MLP neurons of a small language model. Each row is named by its layer, matrix (down: output weights) and neuron, and shows model dimensions 0-95. Each number is 50 + 10 x the weight over its row's rms, rounded and kept within 0 to 99.
A block is one neuron, or neurons of one layer that tend to fire together. After each block is what it responds to, as a language model described it from the Wikipedia text at the highest values.

L8.down382:60 43 50 54 60 47 47 55 53 58 53 36 57 30 59 57 37 53 58 45 40 41 60 41 58 51 61 43 46 38 45 44 37 57 57 37 48 50 38 65 45 57 58 46 35 67 56 35 50 60 56 54 62 41 46 48 40 50 43 57 68 49 47 35 52 47 41 46 40 46 57 48 54 54 36 31 44 47 42 46 59 50 39 53 37 39 44 44 75 47 58 52 62 59 59 42
L8.down1565:37 49 66 50 59 36 64 57 55 30 59 51 59 38 52 63 50 36 51 54 41 39 71 47 50 59 61 59 71 39 48 50 42 38 48 47 66 44 51 69 32 43 45 41 66 58 65 62 39 49 54 47 39 44 62 35 45 50 48 53 18 47 51 51 33 56 44 55 39 53 44 47 47 62 48 59 48 64 73 42 53 57 43 52 52 38 66 56 43 50 53 57 57 48 56 49
Description: Table and data field ends

L8.down2268:44 33 43 63 60 39 47 41 34 43 65 68 44 44 55 57 55 35 47 57 46 39 64 22 58 32 53 47 58 61 50 51 50 46 41 41 59 44 64 53 58 50 45 53 19 40 37 53 43 62 57 64 48 47 36 45 57 50 55 38 41 43 49 43 36 41 62 30 58 49 54 46 57 61 50 48 57 63 62 44 53 55 68 46 52 70 65 59 43 48 49 46 86 53 38 29
L8.down2499:49 44 53 36 31 44 38 43 61 60 52 67 55 56 51 58 42 42 63 50 42 29 62 50 54 46 31 50 53 52 53 54 58 53 48 55 46 69 49 38 55 33 49 45 56 45 62 53 42 49 63 32 60 38 49 56 45 40 49 53 44 61 44 54 43 53 43 43 35 63 58 28 44 49 65 49 62 39 43 76 58 47 61 59 58 48 57 45 40 59 42 54 33 41 35 44
Description: Perfect auxiliary after subject

L3.down606:47 43 31 39 56 52 34 59 47 54 32 38 47 59 62 65 42 42 43 29 42 43 53 33 67 45 57 54 52 40 49 39 60 65 62 53 56 37 54 40 28 52 62 50 54 61 31 55 38 74 36 53 40 51 48 55 41 43 54 52 55 52 63 50 52 55 44 41 31 44 53 45 35 57 52 57 30 27 41 56 63 30 45 53 33 49 57 47 62 40 56 49 53 47 67 43
L3.down1733:33 69 44 65 44 50 51 65 42 55 44 43 42 42 61 55 43 67 63 68 34 54 36 45 43 48 39 37 56 70 58 31 53 66 54 50 42 70 44 44 30 48 52 54 54 50 58 50 46 57 41 62 54 43 51 41 24 49 52 46 48 51 48 40 63 33 56 43 50 39 64 43 59 51 59 47 29 64 42 67 57 55 45 60 57 53 60 50 46 56 56 32 34 51 46 59
L3.down1769:42 57 46 55 69 38 40 65 49 43 61 47 54 53 55 50 49 46 45 52 60 48 44 53 38 71 55 36 59 48 31 56 75 42 41 63 62 50 47 58 40 70 39 69 43 36 47 47 40 65 60 56 35 59 46 49 54 40 52 60 63 59 44 64 42 38 35 46 49 51 58 40 35 44 49 50 42 46 45 61 47 42 37 57 65 44 44 69 55 57 50 58 42 34 32 55
L3.down1844:52 62 30 41 35 22 58 40 50 66 48 51 37 48 33 46 42 57 51 45 33 53 61 39 45 57 52 47 51 52 43 64 54 31 54 32 38 52 41 49 42 29 50 67 17 40 47 45 66 57 38 36 61 44 50 64 50 49 42 47 35 38 51 35 49 50 40 53 55 67 37 33 49 48 43 67 35 59 49 36 37 60 47 54 58 69 40 45 40 45 63 54 27 28 56 43
Description: Digits inside table numbers

L6.down104:51 37 50 51 34 62 62 32 57 46 60 55 60 48 48 64 34 47 52 45 53 32 43 47 54 48 44 50 45 54 48 62 34 44 47 57 66 50 59 53 58 50 34 52 40 36 49 44 44 38 65 42 58 57 29 45 56 30 55 42 42 62 45 63 41 56 54 53 66 39 40 45 53 52 52 47 36 43 30 62 44 46 27 55 62 56 59 45 32 48 58 53 48 26 48 45
L6.down198:55 46 78 66 60 48 44 24 39 65 44 60 50 61 61 45 42 52 54 47 39 55 56 68 48 46 50 39 58 57 45 55 67 49 76 64 39 63 43 34 47 32 51 50 46 43 36 37 46 42 28 51 57 30 51 38 33 55 52 51 41 55 55 52 39 35 41 33 58 50 27 45 39 63 44 55 47 40 40 65 64 53 52 49 46 46 45 54 47 39 49 48 31 51 63 52
L6.down398:50 43 47 43 44 52 36 31 38 52 45 48 52 61 57 47 57 37 48 42 35 55 56 50 65 50 55 52 56 56 54 58 47 47 44 42 48 63 52 40 57 56 53 61 39 53 42 58 52 59 59 60 49 45 36 55 49 48 53 42 62 52 61 53 49 58 51 69 39 37 33 45 52 44 63 45 61 65 42 42 32 36 65 50 36 45 61 53 62 19 40 46 60 49 56 34
L6.down1552:49 56 49 45 42 40 65 48 43 61 46 34 25 51 41 62 46 52 37 41 64 45 68 56 44 49 44 45 33 37 34 47 72 69 56 42 44 45 52 58 50 48 65 58 49 47 40 46 51 59 38 53 33 63 48 46 57 74 51 66 66 39 58 52 55 50 37 54 54 70 44 63 51 45 54 53 56 55 44 45 45 42 44 54 53 64 55 38 68 39 39 39 40 55 48 38
L6.down1597:47 30 47 43 35 35 50 46 50 56 53 42 51 53 61 54 61 39 76 60 52 55 41 51 30 56 53 58 41 42 49 67 52 49 41 47 41 51 33 36 35 46 73 62 57 57 58 58 48 27 70 62 60 43 51 43 35 34 56 65 50 64 63 56 36 53 58 50 40 35 55 46 45 44 45 43 43 64 60 33 63 71 46 59 36 39 40 49 45 45 52 50 55 42 44 66
L6.down1811:61 43 52 35 45 58 46 48 55 64 56 53 41 41 43 53 43 62 46 55 48 37 58 50 50 42 53 63 42 48 50 46 38 46 50 50 43 71 44 71 58 55 47 59 41 46 32 60 55 50 53 50 70 48 47 36 49 54 36 42 36 50 42 44 63 49 63 50 47 53 56 48 49 50 45 57 37 42 61 44 70 52 53 54 60 50 60 61 58 36 27 52 43 40 49 42
L6.down2218:48 41 50 33 63 34 64 45 38 58 50 54 50 31 44 36 28 62 40 47 33 64 39 51 39 53 69 57 58 44 41 52 32 53 51 43 51 45 59 33 64 43 51 44 55 50 54 62 52 45 44 52 48 60 40 47 61 73 55 40 52 41 33 52 49 62 26 58 50 63 48 36 33 65 43 55 45 55 56 42 44 43 45 43 40 45 48 38 46 53 34 53 41 48 59 38
L6.down2829:48 59 62 48 39 47 35 42 49 54 48 63 50 54 48 62 46 53 61 39 46 39 56 56 49 36 36 52 60 66 44 48 56 62 44 63 46 38 68 54 54 59 58 48 47 61 44 46 41 39 36 47 49 58 51 60 61 58 60 58 82 60 60 43 47 55 59 53 60 61 56 42 57 68 48 53 56 62 38 54 45 55 62 64 44 52 52 50 45 47 47 66 48 61 51 53
Description: Have/has/had auxiliaries

L3.down1056:55 50 45 45 60 49 40 54 55 52 47 28 65 52 55 52 60 47 49 55 42 66 56 63 26 57 29 64 52 56 40 56 64 51 47 58 43 51 44 53 32 73 34 53 57 51 37 76 43 45 45 43 51 44 49 31 49 53 35 58 53 45 72 28 38 48 54 43 34 55 37 49 60 52 55 64 56 48 37 56 38 56 51 44 70 44 40 52 60 55 48 34 48 65 58 41
L3.down1272:57 60 51 55 46 39 27 47 59 40 49 46 61 53 47 62 53 55 58 45 46 77 58 40 39 57 51 50 49 67 51 54 35 41 41 59 45 48 50 34 40 56 61 53 47 61 53 33 58 40 31 67 55 47 54 44 63 27 55 54 60 48 29 36 51 43 66 33 46 30 60 30 44 51 59 51 67 50 52 38 49 56 57 63 56 48 55 43 42 57 57 52 44 60 42 61
L3.down2042:39 38 47 50 40 46 60 46 42 60 25 33 32 48 65 60 64 57 54 57 51 45 53 54 36 53 42 37 48 52 49 43 44 58 45 68 41 63 58 56 56 56 44 53 47 60 49 60 54 70 51 48 59 39 47 38 43 39 49 56 30 45 50 59 36 49 49 63 61 47 53 32 45 33 51 64 51 58 55 44 28 51 50 31 62 57 52 55 74 51 59 37 55 38 33 49
L3.down2707:56 50 42 48 46 55 77 39 48 51 55 67 53 51 42 64 49 54 34 57 42 58 51 50 43 48 36 37 60 60 53 53 45 72 46 47 63 61 40 55 52 42 44 53 47 60 46 47 56 49 48 72 51 48 56 36 70 30 44 38 44 44 62 42 43 47 42 49 48 20 60 40 61 41 44 65 45 57 47 48 41 62 36 62 58 50 54 62 50 43 50 51 41 52 36 61
Description: Auxiliaries and negation after subjects

L6.down661:58 46 35 34 52 66 29 42 63 38 41 49 59 43 62 42 50 39 28 54 56 57 53 59 47 34 49 69 61 54 48 42 38 52 51 46 68 46 41 38 47 51 46 47 51 36 46 34 33 47 38 57 32 65 52 36 55 46 47 36 56 59 56 47 56 41 58 37 46 56 50 44 60 51 59 70 45 56 53 49 65 52 40 49 46 50 65 53 67 42 64 44 44 29 47 53
L6.down805:55 44 56 62 47 48 51 57 46 38 51 48 39 49 55 67 66 47 42 62 54 70 60 58 50 49 42 56 52 43 32 51 53 57 56 53 53 39 60 59 41 48 42 41 65 55 53 57 22 73 55 71 43 47 51 47 53 47 47 53 43 32 49 72 43 40 42 41 50 42 46 67 40 69 56 49 42 55 47 42 62 41 46 33 50 56 62 59 41 44 55 39 38 41 56 55
L6.down987:68 56 46 49 35 72 48 39 47 43 51 56 40 56 47 40 56 33 30 47 54 55 51 58 42 51 33 57 47 37 38 37 52 64 51 57 40 57 60 48 48 60 35 59 73 57 47 56 42 56 54 38 33 59 61 60 33 38 49 47 54 51 55 62 39 41 59 52 49 55 50 61 48 36 51 51 67 31 63 55 47 41 49 49 53 29 69 50 36 50 52 67 63 61 51 59
L6.down1886:56 51 64 35 44 57 50 39 44 46 47 54 42 41 55 42 51 38 39 56 52 64 58 48 57 57 47 42 62 35 43 64 62 52 48 44 58 50 46 59 46 44 51 50 52 45 65 38 35 59 39 29 33 65 40 47 53 24 62 54 46 77 50 63 65 47 51 54 63 54 50 50 43 42 44 53 57 45 52 42 58 36 56 41 52 50 44 47 51 46 30 30 50 42 45 59
L6.down2531:41 44 34 49 63 39 36 54 34 42 45 67 25 53 30 51 68 48 59 51 46 54 44 56 47 46 38 55 34 38 50 63 53 55 60 51 37 63 51 58 50 49 61 38 47 50 45 44 59 46 74 61 35 59 35 50 53 28 39 58 47 59 36 37 61 53 38 54 66 43 36 39 51 58 51 51 51 61 50 67 45 43 49 37 55 36 60 56 46 62 36 41 56 39 54 40
L6.down2733:63 54 43 61 34 53 37 56 51 36 39 47 53 49 38 64 60 46 37 39 60 38 69 44 57 69 41 45 54 60 61 54 63 50 59 54 56 56 56 60 54 31 36 59 48 42 44 51 29 39 38 61 38 49 66 69 43 54 52 54 45 36 39 50 57 48 53 62 47 52 38 56 77 46 55 50 58 41 52 48 53 45 40 27 50 56 49 57 36 52 47 35 69 50 37 36
L6.down2863:45 49 54 47 82 62 50 56 25 47 57 37 47 57 38 45 39 47 61 51 55 63 42 57 63 64 41 57 51 54 46 44 60 66 35 45 64 54 61 45 54 52 58 49 35 42 46 40 51 36 40 52 49 44 50 61 52 59 63 51 55 60 39 38 41 63 56 51 62 55 64 57 68 42 52 52 36 75 49 70 62 57 35 55 45 72 54 53 43 32 50 33 55 32 51 47
L6.down2899:38 44 49 51 44 30 56 51 42 47 45 54 47 25 58 62 36 55 34 50 53 40 42 51 42 50 47 41 47 49 66 41 56 61 38 31 48 42 64 58 50 47 58 57 64 48 51 52 68 54 56 40 44 60 47 30 55 58 38 43 58 55 50 42 45 36 57 58 64 60 53 36 45 33 55 28 46 47 51 45 65 57 51 70 43 50 49 70 65 56 54 60 65 27 63 61
Description: Table-cell final number pieces